Weights of a small GPT-style language model, trained from scratch on English Wikipedia: 8322 steps.
MLP neurons of a small language model. Each row is named by its layer, matrix (down: output weights) and neuron, and shows model dimensions 32-95. Each number is 50 + 15 x the weight over its row's rms, rounded and kept within 0 to 99. A neuron's up and down rows have the sign that makes its largest values positive.
After each neuron's rows, "fires before" lists the tokens most often just after its 100 highest values on Wikipedia text that the model never trained on. A number after a token or word is its count.

L8.down465:28 38 45 38 49 62 51 18 44 55 51 61 41 58 60 61 42 40 54 44 55 37 45 39 54 19 56 48 23 74 48 34 33 47 40 46 77 48 63 59 65 65 71 58 58 46 61 62 36 28 62 22 58 54 57 51 55 50 45 47 47 33 33 60
fires before: " States" 32, " N" 6, "tri" 6, " Kingdom" 6, "t" 4

L4.down621:77 62 55 51 43 46 53 47 48 70 60 25 49 61 87 44 52 38 56 88 64 59 60 36 45 50 34 63 42 73 51 72 50 47 33 27 32 77 51 54 57 65 60 73 42 35 64 18 63 44 36 51 48 63 30 82 40 54 43 35 52 28 74 42
fires before: "s" 39, " C" 6, "p" 4, "us" 4

L4.down765:48 39 75 42 42 41 52 78 45 41 65 67 38 32 95 63 49 47 67 28 53 38 44 58 62 65 44 43 56 60 56 40 33 51 43 34 47 52 61 47 57 45 64 49 37 30 56 58 55 61 43 49 69 64 75 42 38 62 41 52 70 39 55 47
fires before: " |" 24, "or" 14, "%" 8, "vision" 6, " " 4, "p" 4

L9.down386:23 07 40 37 46 34 48 41 44 62 74 80 71 53 66 51 43 56 78 54 52 58 40 62 32 34 48 35 58 69 50 57 86 39 33 31 45 54 60 36 25 46 30 81 46 30 25 38 33 64 40 73 59 50 55 35 56 48 40 57 46 37 23 51
fires before: "s" 35, "x" 7, "ct" 5, "w" 5, "ular" 4

L7.down588:56 48 50 69 63 02 60 55 73 72 82 52 50 24 59 86 57 52 36 70 62 67 38 35 50 70 56 48 69 38 38 42 40 54 54 30 63 74 21 29 40 52 44 45 59 63 54 25 23 50 19 45 65 55 47 50 68 31 44 64 51 57 55 27
fires before: "ide" 12, "ke" 10, "est" 9, "lo" 8, "S" 8, "H" 6

L9.down350:34 63 55 62 44 27 62 71 47 46 48 61 27 51 60 35 25 69 33 41 54 42 32 36 56 40 69 40 52 56 96 49 00 54 63 54 37 81 58 62 38 45 43 54 49 55 58 40 19 54 47 73 45 59 67 76 44 53 47 65 47 47 76 36
fires before: "ing" 22, "ed" 10, "y" 8, "ri" 7, "er" 6

L6.down989:53 32 44 43 57 71 50 49 45 72 40 22 38 56 65 60 57 42 50 59 35 38 32 46 37 59 64 45 44 58 67 72 73 35 46 70 72 32 45 59 58 51 50 54 73 51 55 64 54 54 41 65 64 39 11 41 44 35 28 38 85 43 64 52
fires before: "g" 13, "ric" 11, "ter" 9, "ri" 6, "le" 6, "vi" 5

L6.down204:74 42 59 60 56 24 33 59 69 42 92 64 25 62 57 69 60 80 56 35 49 43 07 63 36 51 80 40 49 59 59 71 58 84 47 55 43 44 40 42 44 60 71 47 44 90 64 30 53 38 59 53 59 63 42 55 36 44 50 54 78 40 29 61
fires before: "l" 38, "tra" 12, "li" 12, "lan" 9

L2.down1011:31 48 57 53 42 48 24 51 35 20 28 44 44 45 56 63 51 45 52 62 67 55 51 46 43 61 58 49 63 70 61 52 70 29 32 43 28 60 45 46 54 56 46 49 50 66 62 71 16 44 09 35 34 27 54 55 94 41 43 42 67 54 76 47
fires before: "s" 34, "ate" 17, "k" 5, "ine" 4